{"d_model": 224, "norm_eps": 1e-05, "parallel_block": false, "init_std_qkv": 0.0334, "lr": 0.0015, "weight_decay": 0.058, "lr_head": 0.00494, "final_lr_fraction": 0.0, "steps": 6153}
MLP neurons of a small language model. Each row is named by its layer, matrix (up: input weights) and neuron, and shows model dimensions 0-223. Each number is 128 + 32 x the weight over its row's rms, rounded and kept within 0 to 255. Numbers have three digits each.
Before each neuron's rows, "fires on" lists the tokens most often at its 100 highest values on Wikipedia text that the model never trained on. A number after a token or word is its count.

fires on: "{" 22, "\n" 15, " $" 8, "/" 6, "-" 6, " |" 6
L6.up306:118150064149146139134132115164133125160066143144088194105118165095147096128105124055147148136129136148057148127105110061086145128191124050099118164129126167155181148146129138134107124096117115125161082164103109097147111197048187111087107153093135161111152109116145152169105118192159125110150142072176123109137108074085074182082132149159110172149142169177139171112081132110155148186142124104116130153186185162163146104107108137145189096148107091089116212157162123108165102116077167132139115138075136142134106161088143133091133096125115159113075152067120139147173124118137103117170103212114087085112159162104143125147123078082148147127137133121098155113174108134073175118165

fires on: " in" 46, " In" 16, "," 9, " September" 5, " 5" 4
L7.up248:066137143089122158203091073112074139147084095137123153097142139150107124111190128139115130178100081122120057151117078089114178103125167121113081126147141123159174162121148109097101150116134159104157075132116100092098159148093162113128116107130122146117148105169084159063101159140097171168092165132087141097123137119097123140157121138145150120090126178066126111120141155123115181136176162139109094134118127129089120211124117110116128167137083174140153086158096093130117184129150151106107154140112174059157103191105123104094193088159137100105091092168092136108125190137048141058154085196213116173125152190161113130136145085135124184112138106156153157074141176118148071140169

fires on: "." 30, "-" 10, "/" 9, " of" 5, "ed" 4, "der" 4
L7.up54:145070090130119161128123112151129125104094135101160116037160192168137122172156128188106166115190141144132142079133121121146124108105176107092079134113111092184107178131140085149124185091122160069162063129116089147129140152195095148178132103139114150129133116162183093112141106155146118140119128103157103107113136141138083137088133166130150130135214110178170187164061140151109167136194141112101087107179181147117084125155131124142086125132122078157071144141102110189055095151121085059140101154128130110121167129125138095099119101085134121079096107123106116124111138168116159138130114151185087162129136096080094140157091130161116156129098080183146224076161142140168090075095

fires on: " to" 26, " of" 9, "s" 8, " be" 7
L7.up629:098131129127129116095114137112147167114121156136104145090155102096147103137079195156101124137127086109170112099142100162098125110134060090105151106096185109125054186098132072138174174172076148150153139168109117085083096155106161127149102141152134047092065089157123115140060144135153151146119129138140174150127130150116122170145119119123109115137162173123130108074069165179133134113125149178113184106133139160142133137013098123141122110203135145131094136085178103114042206107116074062150123212153112143128089183108159110140124166118125144135141102113112162168156157139106174147131083077132112101127101101066131170137152128165148196160178130106123183123120087106118111105145

fires on: "–" 49, "-" 47, "/" 4
L6.up412:136103126104171103149157138080087176071081169152077138101118169139192076112104083116103131159077083112103164145171132122147139122091090120115081087067116164128090139137167123128134150136076113138140104133087135131189103163084167079123148154117159159116176099133173132215145130160113195091121158116132125158098158104095151205134124127119118118154162165164112105133142110137128216118111159132125107101095088114090086086128138153106147102100136052121092183182131192168142144094150106093075168147108185089104103154098127064064133121105162079122081177058120165094130115104122122156124119170122135081132165141100164151143144116180145118189165165058115130141104102143125100161139

fires on: "-" 84
L6.up109:109117103120104159092121123134110169091084172099110155107158134165116122159134125186156136156150154124135120142106082180152113151124098128106133162114160112157171139101091108201130112167093124120099056185095105121171157190163091121141167165158097135162143126072089111122191126098139146099066154119080187142109139062117100163150097174131109173107154155158118062181148108177132106147152129149094141145127133116105066124119134126137078123177149123210117122085113094107130097140094163029113116170094110122124100182132134044155186153076151060118151122129101096131153136112111114100162080169181138129145124137098125109124112125124077182114132117164164126078164194138152094037163

fires on: "," 32, " and" 15, ";" 14, " as" 5, " |" 5, " album" 4
L8.up131:139105117136174123141154113110148152172048097073131105123083142175178107132158143118142137153122164146151102064129099138171150056183122086072130137072116161161084124071134160142115158146096107146165143110115109127101102176156158144154139103109098125093180095118156162103114138103126101226118083110100175141053127130123151091101160176101112174150102158210122126148137130198111126118147135158096150147134151155150104142191099136102098157136103122146114155133111162190125124127090093090129193116137132074124116094174088099094107131136127105126104153060094116202166132086108078178153089138147170147092097141166084160162149118039126114134064152105159155111173094185118089144143

fires on: " (" 29, " " 19, "—" 11, " \"" 11, " un" 8, "s" 6
L6.up181:073096131090116104112156160139058138155073108143123119110146162150168109119105145130178117117121190127107088133126151094119128196137144107177127120093147149171103086107108073110130125075129143176141125100149093135088106176101148114089145145098083167111157088146148160131134128077100133103147123153076067140153188081156119170154143135132089108132175093142098062122070141102221142163130158114182103123090148160079117191123122185170150098143154152147121122130096161130148186090072119150119183146153138193126065084088160118067131138154134131079156166048150130146114155159082105103133091145160105098146162112098148087172099094118135114148137194117135149126091105179203171079102

fires on: " La" 14, " Ha" 11, "e" 10, "a" 10, " Sa" 9, "A" 8
L6.up623:132091108127147142153094116111105120147128118087119100028090187132125108138145179140155135103175105150170145142102052131159094123118095136148083145050190131126072160141139148157106119179150137108165178122106106034125096080074133133111122118145108090117177116140167153144122149143021198149074108144147099142161143105212188138173146113100145120106147121118069163082144138137085168141098141125164183097094151151126153149108065125110099118152151129178149120151135097149152135118148128144097101131148145079079112145119152114102134098132150122135103091135145091100167113156055191104170137179179126075100094087106148158147122084084117082128136168103122132105178087161128103105070

fires on: "s" 51, "d" 12, "m" 7
L5.up69:145185096098114142133077075152139085140112178118120109111122115134145110145130138108078099135148178148099150095161122094078196192169127129180149150089139206124132114088074116092119196106152193147100174112086106153148089166120134139149175105138115144143132146123154141149114106146144094097063132083140070117177143177155118129111148134090110124152123154122099209171068129109090162121222131108109084149161162146144110182105124131141187096157082149084156147138196126121130134095142151102130090102142130125106119024176100173096127176066178148067154086116180108101112188179140138142183129150127122119081100134128149112116104108163117123181141155101151115117155132133163068110139

fires on: " been" 16, " was" 15, ":" 14, " has" 5, " ag" 4, " be" 4
L5.up181:141065116089152124187127143099131117111172108085142163130111141173096084145058109123176124141160132173107080104059178092146139118145094116140151105077113126177101193124123087098107071103117070151109160126115097081095123186108138118134168105131124092103124144156195155134215122152121187174136065143119094111146135120157107141121100143079169163203112125159132169122108125141145077102156142088132214175135150101124136172111080141104052133136091117118116154145143162098096157145133079083119142088098125123126181106170160130109164118135152171098150138169128090113100168072168165126047120124158063128147072177130097128081177097126142129174114102161162121126182146138086142160111

fires on: " an" 23, " Un" 8, " post" 7, " as" 7, " counter" 6, " Post" 5
L6.up369:068102115130149167213177112084115153103128149128144084089079156116124090174141140130136080148145153203127112050110158097137140146132128107104169096102138144089140145114130089101108175123112099159206122120142141176141154168157120127142116126138126103107175099089147088161125107205141141131139126087146120075163173089085076109144162190091150140160129116109125184126143107133120095190187131119138110128128077110058064128140142226100107044141102123107111137090099146125056165103134159151170135149108124144083082092131096118114145146141131102097082156094112121182143165167088110162127126158091107163132181120129155106183188107148186133107113092157170172097141136118077066133121

fires on: ":" 61, " —" 22, " ." 7
L5.up508:113167124137161141161089108106135143150059115103138184082164111109163072138137110138127168102150102122144142159055144121153122187198137125169110170081161121207175144154136080124169108152046130098133133135120121120132143178171178131130141087145127070114104105125148125123083147123106180089090071092122119079166177159073132166140110131081155147143114161207117141117093115151161117129158124162199169132121137133122142109124094124100095117141113156105151138128164163092100158040072110183176139107109123180123127156121117136096089118031142111094192102112181120104102104117118114128169140117103106115170081134136161079122118066101138163181099159184186125121169099136127119164071

fires on: " |" 51, "=" 27, "|" 16, "  " 4
L6.up115:087162125154138128148136201091134154190141099167128131063071141086133090139154108144059117080118063184134154111112146087088143125127130070139111110081117128115124108116055164094092100134088134168128089194173109132168158092157170082128142135117112169161073147118121119165123116093164157152141132129155112146121158116141093151148117138083111151143207097136118166107064110163119129133121197199097085150076213121156155083113156146107142146144141126109128121122133178126176152075111144207135172070100129085112150106100048060072168165120125097073128105141173093114113089160157113139153176149094148104120128138132125166160171153142113147161108151119158107122099133065153114166106

fires on: " of" 33, " under" 17, " −" 12, " by" 8, " +" 6, " to" 4
L7.up594:101111111097153153083132105074075155148135138093156118083107121075170137205178168134091196131135122067202126097085100138128166158157111135093147165116132129154030164113151134136132127183123093111225151110082120097112140108176124128128114135117088138090192125144125118176098117137165180123121081056170116143135192123173079172112082129121104112127158167129106134120095149156180143106150131129173123159165176170113081106112095115150100110164130093150162124172130133167083098131115093145154188210144165141119147113127121142100130098151125086099164108123104104153134121132065145125137106105130110186198118090149094136144155124107164171105094186146159138108091094166109058155086

fires on: "-" 48, " (" 21, "," 15, " \"" 7, " $" 4
L8.up157:074184124103120129099118112069106216148104107130154132129116160112152088133154136178103087137125103081149068108124054143157168143210115118103115100145103220130088103067099107112117159135120113149165139116139119089145169176152148116112165120126161088170146119139114123164100137159113109040114174166097103156110186076110101150135178136122098141109133131109094142114087135182120159172151157104077141065097208112088109108132148186084081119171152116125120154132101116139160129114136125163058188125170132138154084112117173066072123088110137086152122119173145140155151111165153154163143097195077169132109181093124175147173116165135155105145119136160143159096133118185090087137122

fires on: " The" 36, " the" 20, " |" 7, "The" 5, " ac" 4
L5.up410:119167048160143137174100138115112079175132135109105126072128128147116130092158180081130193170169141147139134118097131102093120139126111152096149157123147107157105165129098138164095096095127153094186100136147090031134096169088156119157086109134134146154129157179180144180166122086120145170124063102094138080115145077110153160141115105140146112145117132126111145111138206092174147169151131148129066065104126110114126128135077127077102124139140183129146147105116144079149151107164159138142128155130136111078066131183114085130115175118146151115127204108134094197155121095123093048133155088172141160155044097194091122082148138091106123161077137086155134050178144099165105147127

fires on: " |" 31, "," 25, "|" 19, " e" 5
L7.up305:132079181119167151182087129063091139129105127135158073131096159092193109107109143067112114075109090134102102198148062118167182124179147115164154076100087128063095105054116154154075093090169131132148102207133127146154146149137138106090159150138133140152147147125141156129136148144092154158092117148137079137103165122106123119138130196099132146118142161119119119119038073098069139099147149144166153135144127127105179194189179119137158123152127098124181134200138182090121129078126138184111143088132139096150109135100113139114111067072139087109065101146182159125183131104092146172117191170147128136102114147113157128185106090115185125173150166132133117105097119117148100145099

fires on: " al" 35, " of" 11, " described" 6, "er" 4, " led" 4
L6.up315:120113145113133139079204141142151150134130180138147117085112171177126124100132129144149176113120133124173152118069100112111146083128136123163048094085164169159029141044091102082122134092123141118130108114129112119125118090141143126173146079144133153070145119084119105116156170145121164143077034132174153125119137070155100106117166181106086108116134071127090129141174165112116114150144131156068094109177123116097077179095136164172073116143118107179092101161152142145125154095113148131121104100064142121106077142156122130113166110111150062157130178153091099084121105174128117108111104236158115156140175150147131144137137126110155146103110152197143171164133191153083160062130

fires on: " has" 22, " is" 17, " =" 16, " had" 12, " was" 7
L5.up180:096137123172110116094135101037091129115145131085126100099101144111165080162120151054141125182102150169092128147120163126116179125131153087115165155074153122135137124160054110102164046159160103149129141090145120060095130153130152089143089206129136166147124084107154134097092106146151153157150118139094169114127126119106098159149123172125103165157111080147112142092087143122127093127114145109184181181153164094161091200067128152128163076129078172176115206120101097128193163098098145087153141112129149103122123111156132083122165047157131124077173159087177094098115168091177129127141123146088174165140068162101121135147170099116167160161103179077116098137148151115116108110159

fires on: " |" 54, " Ji" 8
L5.up246:123184150181136133221097087118107169110130141097109128094115195170096116114137172117173108118131116124127051079125090123126134156134146184161117128100170171173100113110148159059162173130089163174170143151131108089142123221114151162183121143119155102087162083189216166127119123159077182123088191068134159149082081099142105113134125133115094117134136141149075129135109134145106173140127140127124151104125090129119135133059137124158093080161080131158109125124098082131158233082104143132121171117135145145094110130134121085071118116145158139097148131102130112136139136140089169112112109104166077140129140095111119220151134093133166140085107099067190132117092089161114124112169

fires on: "." 26, "E" 9, "U" 8, " W" 7, " a" 6, "No" 6
L8.up171:063133114088137102134067175127151122141078115124106075095162143088153117139112169181160179092088127099132141182129118096084103091116110095125137142097152123175082137142121156112145133173123156083135160059129130094148138159152127080148119101138177050143134125221193154106142155124076106188097149100130129132158129094130100124116156110148112205170136152168162108153110149115203142165184126157182081065170146064124130181133111141131103123129097097144094109095081171067178139115186091101146161153184111096066127164132170132090147144136145112108100081092088103176095165105092135061137147169193110134125178107088132132142126146103094126146124197119143120093121126112127101152131

fires on: " un" 38, " Un" 13, " 18" 13, " (" 5, " per" 4, "-" 4
L8.up67:076091125103104155162172113079085159200100108160134163104166154113170052178124137190174118150103096129125124149100094018114120122177111092144142113125169124180122142109124073158113166132107085168195144111122079148116140143132109099115151196093086135169150115173112109177056129128156127075081125097111139083190135074130145131130161131141129146153170158140127128107083174150138152162166128107180115160110096096141055116167147115175136061177112104154138159088106104143133115114116121179185164148154121151114072107099135105137110107101129152114130166120073176146137132139121094123099104133114110080204164180107193096122199119108113145146171098122174160100142092154146103111113

fires on: "A" 25, " A" 16, "a" 10, " in" 8, " the" 7
L8.up176:138174110114145096151133082137143142204108121103148103096168136130170138122083181126136155184100173131126095167110068116109067158151111145120161174096155139139101237179120097134144126179102165108136094150084090034179113075107121148166067119155167129102131156137153150150115137159087138158078077072129166106158080098125125105163139125100109097178124167139139172130165229120131113150079125186094077101112143158084092144145098147075156141127116106092084170140123129137165121129115129116140090197161168110047031163104110119077144142065137105101157127107125125121144127150071108108152095136144130131085119112122094132124112094107130151113096169095103114109176117113125100143113

fires on: " m" 39, "B" 5, "F" 5, "″" 5, "L" 5
L8.up82:123191093122102130110112126142132137133133163097139130135119114094158119177069132135036079141187061130127110096105129147086168119177128090146166122098127156122107167192085092110130096138137095160120116112120107107129090116116151090160091132130124139099119076116090115061085108108116168149187121122151072149135169126124090159055132140147090119112102131189094154114090098086149132167169157213148072152120174134168127149100066128111141105104068172173130059195154163139179158093144144133128097123166114061111111137113146105080145096134145144089104082169087098158121137108134127130180165158107143154041114108139171170222117071160132106147145169109154118166153160126111169148110

fires on: "ed" 10, "ing" 10, "ted" 9, "on" 8, "ance" 7, "d" 6
L5.up278:147162126106075163120143194158073124101142123144105133135102112202161078088148126061030153128152114130111097116128133097097115124124172112092088179137126126154137146117098157137102136116120117089116108162145125097165085136099158141127120110170084131106140126103143152152153070064112062113132153114178104101114151178111110138154154146139104133226065159113102089151153114060127134137205145176107095079138110124119167151155161122116157059068139141118142176160145130149110100169126172097183142139071089096101157098116075120145116166039147135083141107121139207115146218124129107131161164147110119117168152140143131064124135129140119200167105141106120102112108170079168095102138

fires on: " |" 32, " —" 10, "ing" 9, "|" 7, "from" 5
L5.up365:093158171114149114137130145068087135153127157173145177117060164135162089146114109176082135083159105156139075078107167158145078095150144110108158113115067118150140164119106148145135154079057212134157180119126116143161131094176128110157033098101123138043130151155083120086134122116123174114128142112189073139137139187107103118157095156137139109199140165128138135154097151094189168136140152187172149090144151119109139149141114123181162098124135166144115148110182133133119127096149121157095125138147140081133048133137066108076123091101150088098131045092136176126136135155157091124155127131169127153124126071154115131110158099110137125116091116193169190089103110157159081064132

fires on: "=" 32, " |" 17, "-" 12, " L" 6, "at" 5
L8.up580:072115103155123144123141109102097086127147196105159119121121133126114043130116140097189121147152125141091152119084170123061139123211173115092140121127094069124164162167099153107132170095141177154155092095131142099066078150077137083133133126123085166077163115110098147080131138142169122144106110119224058146143148174098088108120106144165100111201153136133130168173110138114128115152164151106134138120162154139150123134123128063127098166104097101138133148165182205147138116133097100146147072130121179069050121127126100090164130116165158126155138153177112125182134149138058155090068192100118110141118204146101151189182129115089134123150105163137116102114087161129096087154119

fires on: "," 48, "-" 5, " May" 5, " Dec" 5, " 22" 4
L5.up342:143119199089148104158135120156135170106139133156146174095106109226107101116171129167179086149134105124082101113150119120123180184132021113152144136142162159120109161112152136120091127149102155117164121108115141148159170141173105101116126117113216114143147146126135121138109155133147147079048155108117140149101070098155110151151134115167160144123158133126134195127157097141087129163095149183129127192131099122165093077147168123125059160118083091215138089133065144192128087148130106113084174132153098098144096168130143092075156163153195094079115113113110117149146092145130100127107082084157168050083174163086117161124162157106174131121135129118121148082187127135105107174149

fires on: " t" 23, " f" 8, " pos" 6, " e" 6, " F" 6, "rib" 5
L8.up295:136141166149072113134169153109087129154151131185147128093133204141156141120152216198121115159119099093156146095128129088098089101125128083096159129076157131187113116158102197106139089131078140060150097113171087068065083160131178111100078177125122200100123158132123159109147119105139158139154099130144132072140153107160149125142120140132090173163072116065118058135171139100129118104188150133168084083141103165140096163127063123151156134094127186188123120123106151134160168118104133123142153165077128107144005096072107107111106162190146101126085131098130158172106152096163136084088095139196104129126130084144141163142146163113126132113150139143135150133129147121137156153129

fires on: " an" 24, "-" 17, " as" 13, ":" 5, "|" 5
L8.up479:063120102150110134170164070121109151115112131137136117092137162175152139171126152192202123119201160129170125134085162082106123129132148118108157122109133143146131152150107143124129103090136190117174109083102122164125092153091136110181137132128107116105117124131151133091121133124105185162136134054129103085141136110158075158143141123133183133133126181168111112113099167175179114140186137173198124093128141118093086166117122194108036085107149085164114154128095135108123162096147038108131151127167139117089127124101154084100166103116134116103156131087110104218191152131102098122073187143162118231139075101148076173143127122075133117117112167116153159110074163145138096164067

fires on: " to" 23, " a" 10, " \"" 7, "es" 4, "ly" 4, " much" 4
L6.up304:113071158128155135107152157157071142090103141109161150118126141124168144098166142100183131080136170118147123133128110064090090132144154145140169112072160193163090119130093113096126116140135111114189106138120117117110096116090117115192069140143087176086111120187143164119127133170078148117128149094156140080120137069120156168155169125050086170112112177103108080181088176132187129178118159147107148067165145146161067176146139147129126091152104114170097189121171164086091166132143089129165146118147132122138063078090161097149109090049117144108145164077164116125145172138083129114161159119127079101198095156111120135102114123072099153107123137113131153159161191185167093063135

fires on: "-" 38, " un" 14, " or" 13, " and" 8, "ly" 4
L6.up424:072089147176132111135122143066107162117129140158099068143068095135188098129084127101135054079122101129118176114141138160194153152159116120162187105076096141094069119122133106068158115107063120196181147163145113161160109130074145108139136132148110118159154055152184167166150119182168153115152139126093140146160155108123137178166125196151149124112121175162056137120094136129132148101076144162156141059100081156128051145135150158123162073085130073135108140130169181144134140075129121141084169182144114120142113138115133100116114056133151100099111171075118147107150134114087154168165129099070173166140180126120148093145175107139158122156106144088089107111134117182139144159119

fires on: "d" 38, "s" 21, "ed" 9, "in" 5
L5.up468:104130195080113131146173105165080124112078169123057078134174103145114128150151161112121130165156166106079056164138081117082160130149175137134086089081091135123071141138089143098114106081146162119161149153089117098095104080106161132115058149146176202082179140115156193130093178100104113121130140114169078143171111130149136180076159160131112149147132111079130118086110109100165135152133135129134121062184113166124125224124111183135149134101081118137129136196149122078134120116144104127156136065174134063114090116169118136066152135087131074129132113081109166143161187171097087125170155127133099135113161124132158121192112092136125131187126139118085100109090119115175118095137

fires on: " as" 32, ":" 18, " the" 12, "," 7
L8.up63:116128101053134126099158111105145147122129167081116138112081168136113104147167122219215107107153211113158100104135112124122152134159146112133213092040075153163152110112122073143150148134077094186137109107145125137088129162102105093150167104141144113195163108140085111080139096109123150176128193136138162138106174113155153126131170139081068118163178101133103109127063113171125144150115133148111107101149089129089112128183095214062110073114054137140080144099132124127089110076145110168150148117142104113084137089167133104142165118147109134122144115079106070102151147101161166140133097126112113138108089100138081115130141088108067086107148121118181117138141067182085150128152

fires on: " to" 23, " of" 20, ":" 9, " total" 7, " was" 6, " |" 6
L8.up28:095091111169188118096090142069106140140111114126107097152157091034129092183152161157106143168077113115088150150066128125138120100144121155099165116121148125110092179170140118121172083151223074120146131129121098112129117137151155095182108173098119168110100134112200095119086129146114183131102119073172108133127214163099145153094173147149166118155136133142134171091120131114128071100149172142118194143120163098155104079099138101151143078199104141130120192124123099107118148103104081091203113142130171134154146158095155125096155074061120131116159124128071139151155148069165125101123176148143117093150141175055132121164132109155131175054139176122136153126119091109139095152180

fires on: "," 23, " July" 12, " September" 7, " 22" 5, " February" 5, " 14" 4
L8.up588:161136136115180153140144086152146169121153114118126157140155143183120111098146151113091144183149119116128094137167066114119125153185052159115170125090159173130158117060134153149104128172096083133152100112121082077087167122145110083139151168116105123128182079131183151154122150105115125119135182118063130102121113110137152108082176147103165196123075139151160160125126157095043122145125170127121148134109134125079143114138154046109109079155086092205123102095101135163159155088143114089065171145116076111154140125165156094089117114127159127049157081174097161100125132172105126086128085143106104086156152203075114199119128064156089209142147128153132138136180109139147108140131

fires on: " 1" 20, "″" 13, "1" 9, " |" 7, " Final" 5, "L" 4
L8.up562:069102097157146153118195138095124162116137110167162154147117075093174161130105194180170148107112060173155115104067157110072183120166094086063160105133108146128149192128189101120150112187120117143189149160160093159102116139172118124130151138136148145094146126131086084134071103127152105105159159143126113119145104155166109111083106123116074130148113082115161152041110128068150128119130189133056181085147094143187086117140139115164153104108104148146160138135139113154090117099106160186108115107164138102103150190081124154096103158101124120071111100171110122176123103142108132082146118119129135184159115118129161151149113126097114229095081115147191057154156108119113145176108

fires on: " not" 20, " can" 16, " res" 8, " man" 6, " qu" 4
L6.up316:096139082140123169088176122094207119116130184096139153101093175123128080113177161150122096153140140082159148151090152128072221123098168100176131068142106193137150102087121122108149161164161125097099121145132131132066169117115125100140135130134145142070116136115126135129137121163116137123121063143187134082161148145131104134120141138069153107126084136123097094143147166130123108098166155121100192126144132144193121167101158094128058102165082142122146072120134146108174064048091130129124118053114165114115150114128115163092118122145167131124192158077144112148101095113167172156117084152144080126109081112101149191163132071081142167140112163139236117151132145143133044111161

fires on: " res" 28, " can" 20, " rem" 11
L5.up63:101108096169146149122189140104131147159141152105179154090042118126113123147150131149181183163114171099147127081099150098138080053093097126122138111159189162152154134126076099103129192105145116120146127109115126136132120162118131113194075155152085151141133156190136146120126073171140108165151102139181104112143134079103123182131097141056182108117109125119120121129128136151073124124091157129136141047129112119142126140151168139062132167202108124141114141123109143127088135131101150165146064122105133069128138113150130114117123092138152107170069228094114161114102061115151137153105070108140101145174154087137124165243134083104075163119125106051187150152142136171098129095130

fires on: " with" 36, " for" 22, " as" 17, " of" 10, " —" 6
L6.up406:110138162075153104180129106100107131182164183131136180092134156164167083154135169183076135088166130158145100114119103074163163067165102158163137155132082123143122165105172137164147139151115154083167118162124104076117118136145145139135143105127126109071177114129145143129130138105138185123140110135146088099183173119103124141139099104096116109105135123115124090090105155112191106205130141157184178055104162110088128153092122098167130066054134147166122139141159143135136170077138084118122167182111149128103082119054093115100121128079140110133149140136075146144153130103153105107082130195170110099162149073186126153182168094052130128142082168098220138075093108094080134108146

fires on: " M" 28, ":" 14, " his" 8, " H" 7, " her" 7
L5.up495:126149148179189132215081046102171124140104109090129159169115167108119101200161110112185139075125157093109080105143140159173076137165158139119132173085166098220175111137122122126160147133156131119079104150078117090127116209118153089118138203133148111129099172171154130096068104181073093106067154163125093121091133108079153165137154140086188150150142155122121089160105155179126111117164140114145166138126153152107186124139093132130092149186120125140126102073160158075147103120125103163084157147178091125144064113104165113105136086116116098104160097109135144144116152133123149176079169128158148111114110110063116168137146121093078131149127136124143152105167108193129141109070

fires on: "." 45, " |" 27, "," 8, "L" 5
L6.up451:118117094140175093134078129088120160114120128102123146027176134084128124190121140100090097168160044121180063152138149129149138166172097122127111092105159118164127168114149151129067140123196117140142101125116114109037110073139142083111124135131110122062174130161136097135170120183074152137139140114119076136060206091143115115097129131117098139094123148135165149136126143181128142116148155111109079148127188151164135141055084107152144101233114115169140122157134123114042105123149116117137160093153154093136132123124139098119133106152131183100099158166133059148118174137072128097159177133166146193100123100066137117127178099135130121151144158158149091127138184106138142189133

fires on: " \"" 37, "," 21, " |" 18
L8.up509:128110125134178117170032080138090195071158122123109145150092168120110126174188146138112071159160134129118103108116067113114154147145163130124156180130117147181157170168085155147137173058109172156208127084100097069072102132110136146160150137127098128092171113176132104165126068192104189110130177160065147129049166092138085152164111126131097153119168142157094107099159138073167120141128139124104170102099136116158137145136096177092152149126079191080076150109125135080101149114123080160099162133159139114091128131141163088147121051132140142101176134068115091160117168124125096113137120138126137169086125070145087132152092135142183112152152176149143107101153158160096115128131

fires on: "-" 53
L7.up228:118102121115134191073162194180107122099094099133148139111155149114129135180147127114100120153113081121102061109141115135122120117112068140074151105062153179062135171194111084153121121100048055151077150174091122126155131187145140093128106121122128116112184095130113133084179154126150127118162094117185147143056089131105182113082094135115104187163142149165136203109150085097119150127161132096121115126157141175167096096172132142153056080092059152163167123119138101116069126166148176040166182136106145096117095133122101104122208163098166120116102104138103163118155125159114080149125129155169114152152113129099149115152114093114122159110143102139164130135124131185092124083159

fires on: "a" 25, "s" 21, "3" 6, "2" 5
L8.up515:140194060112122125120119157129173109144068171069127141112162085090137133053114169154063127139182116137077093157167108110078119151154125150152116150144145146101127169124128089191133133175112210123111124108145091120126067152115181133119131116164121138159079173104093146056084128106084126098108104120151140105157180234155139183124152140131151118085175114124160096147083158097117145114151137138107141117142124166118117129105106080105187133141103155085158125162184144078118124084099149102140152132158147135138098106131112113132057162093144125159170168120134164094188135163126100105168156116165126081133031108122117186117118078136052160112095110155188113152125085069167111125122

fires on: " |" 31, "os" 5, "A" 5, "L" 5, "-" 5, " Liga" 4
L8.up14:131120134159168157075175138119108138147165146115187065088116150112169103184077137145148129121163110144131122066101131146115089146191091094125189095123135174148176156079152099164141162154138147158154149150130115130065098109167065105107141161125139128103145113124063180135127111125150209126146126112138102127134118115135163112145076104098088180182120097107100115157124080116106106158081146126103208140096104124122160139175125113062145102148176115140113118159133120151074197084170156126112095164118109062068136152109079119087114171136145166126063147111145083121085046155094133112108114132119119077099141160117139188179160163039104165144061157084130106121135075132107144159129

fires on: " (" 29, " un" 10, ":" 7, " any" 6, "%" 4, "-" 4
L7.up321:039080148097132128105193072088085124138038140120172111163130120097134045196090146123132095150176178103130086098105102139142099194178178119104113131110110170148157155143095050114142114109144153158187119094120104152137158188113130112117117148109070068111151129151128108128138107151099192128113088142118126094136178086140088175180116172084039128150117158154102066115084164115130137106128174094123145097123143174145062158158129187129090114160078113121111116132116086076123117131117108156134133101119114116135130121105126136121154094094130113062165092083111139132143211145106132115155149092129116163172131131089146094143144170126200128146133096158142183127149098139178136107170

fires on: " \"" 42, "-" 41, " '" 8
L7.up376:087095134088169144129117133136077125134066119102079071147099135180172117157149105106110099125160162144165102141141110119133212137171119078102130139124097158086052126108102141059060169111189147136186127125112132119222171110112119072112136130138147124148148056148124169168095115113125143138135124123100139191124137081174125179118148148101076159124140154158080105103096168147170103109157156090123130100115189129096114126108152163116093114148139082146055151115093128152172133100132139071102169117199150126092120155110192110073148154101144113092140165131101107161139124149170077168163076168096165156170186056118125103089155135138157121161136106102099133127106062129168072124146

fires on: " the" 22, "s" 14, " The" 9, " its" 9, ";" 8
L8.up406:107088118142130101162195098101073127112037120118166162032107144165170143116123128148156183101083150180141088132164176160140107148106117077136136141128170095153187142155139136124094036142135171134147113144138114106133099119155148111122159147103091175162210135141093118094153125110108107122131153080150193091126140106122117177176177078155133117128080100084129116119059139177110132116125149084117165132126183090130112170148083146116155035162132133150136117094107132154076112132132139104114101118161150055073059139067114074118112137137134143112094159096162168177101165131175168081143101174206110126144147129136190137126126129099092132187111093144151122129150103148156132142133

fires on: "," 52, "." 38, " $" 7
L8.up375:106142117094140123155175096119117120150164171044128121087116069103140122167141148085124115182166083108107162062088090110122137178188127130130161118095164137131117081106116129142174094088166091139139111087108068115113065151109120087123124164135141167103072068097120122154105127112148145099053094135143049107108182086143095176127092157140139184139163124147127119110072171114113187128147125136118179129154163124108136148083152110125078088176073094153075135150145170054139138099079049153168166111142152143163110126121174122125111081104144171076153095208147091197089140178092141125129155138132099100141133144082116119208122160143100110159141150152099148150121102141131121170103

fires on: "c" 26, " int" 9, "-" 9, " un" 5, " n" 5, " rec" 5
L8.up572:082050121147086142121111108081094150132171148160085092066153170160089156144115108065145129133143113079117181168134102076129133213118162093134143078129149108111117156084090040124137121097172124143117186187092128166134126102133081109127133147171122104119105115142114119147142115172113151112105163103125064128189162077164135192129095169150085162068166161175115115159088164137204092148161148141140153128142154084142108160111134169140123083178123066130158148092097138127150168126131083174116137088093178138123113125131139098118165130146166108078159142144137126089144106154105123127167075161171171155187178125112190078198125115126163100108068120080174124148126168102119133132144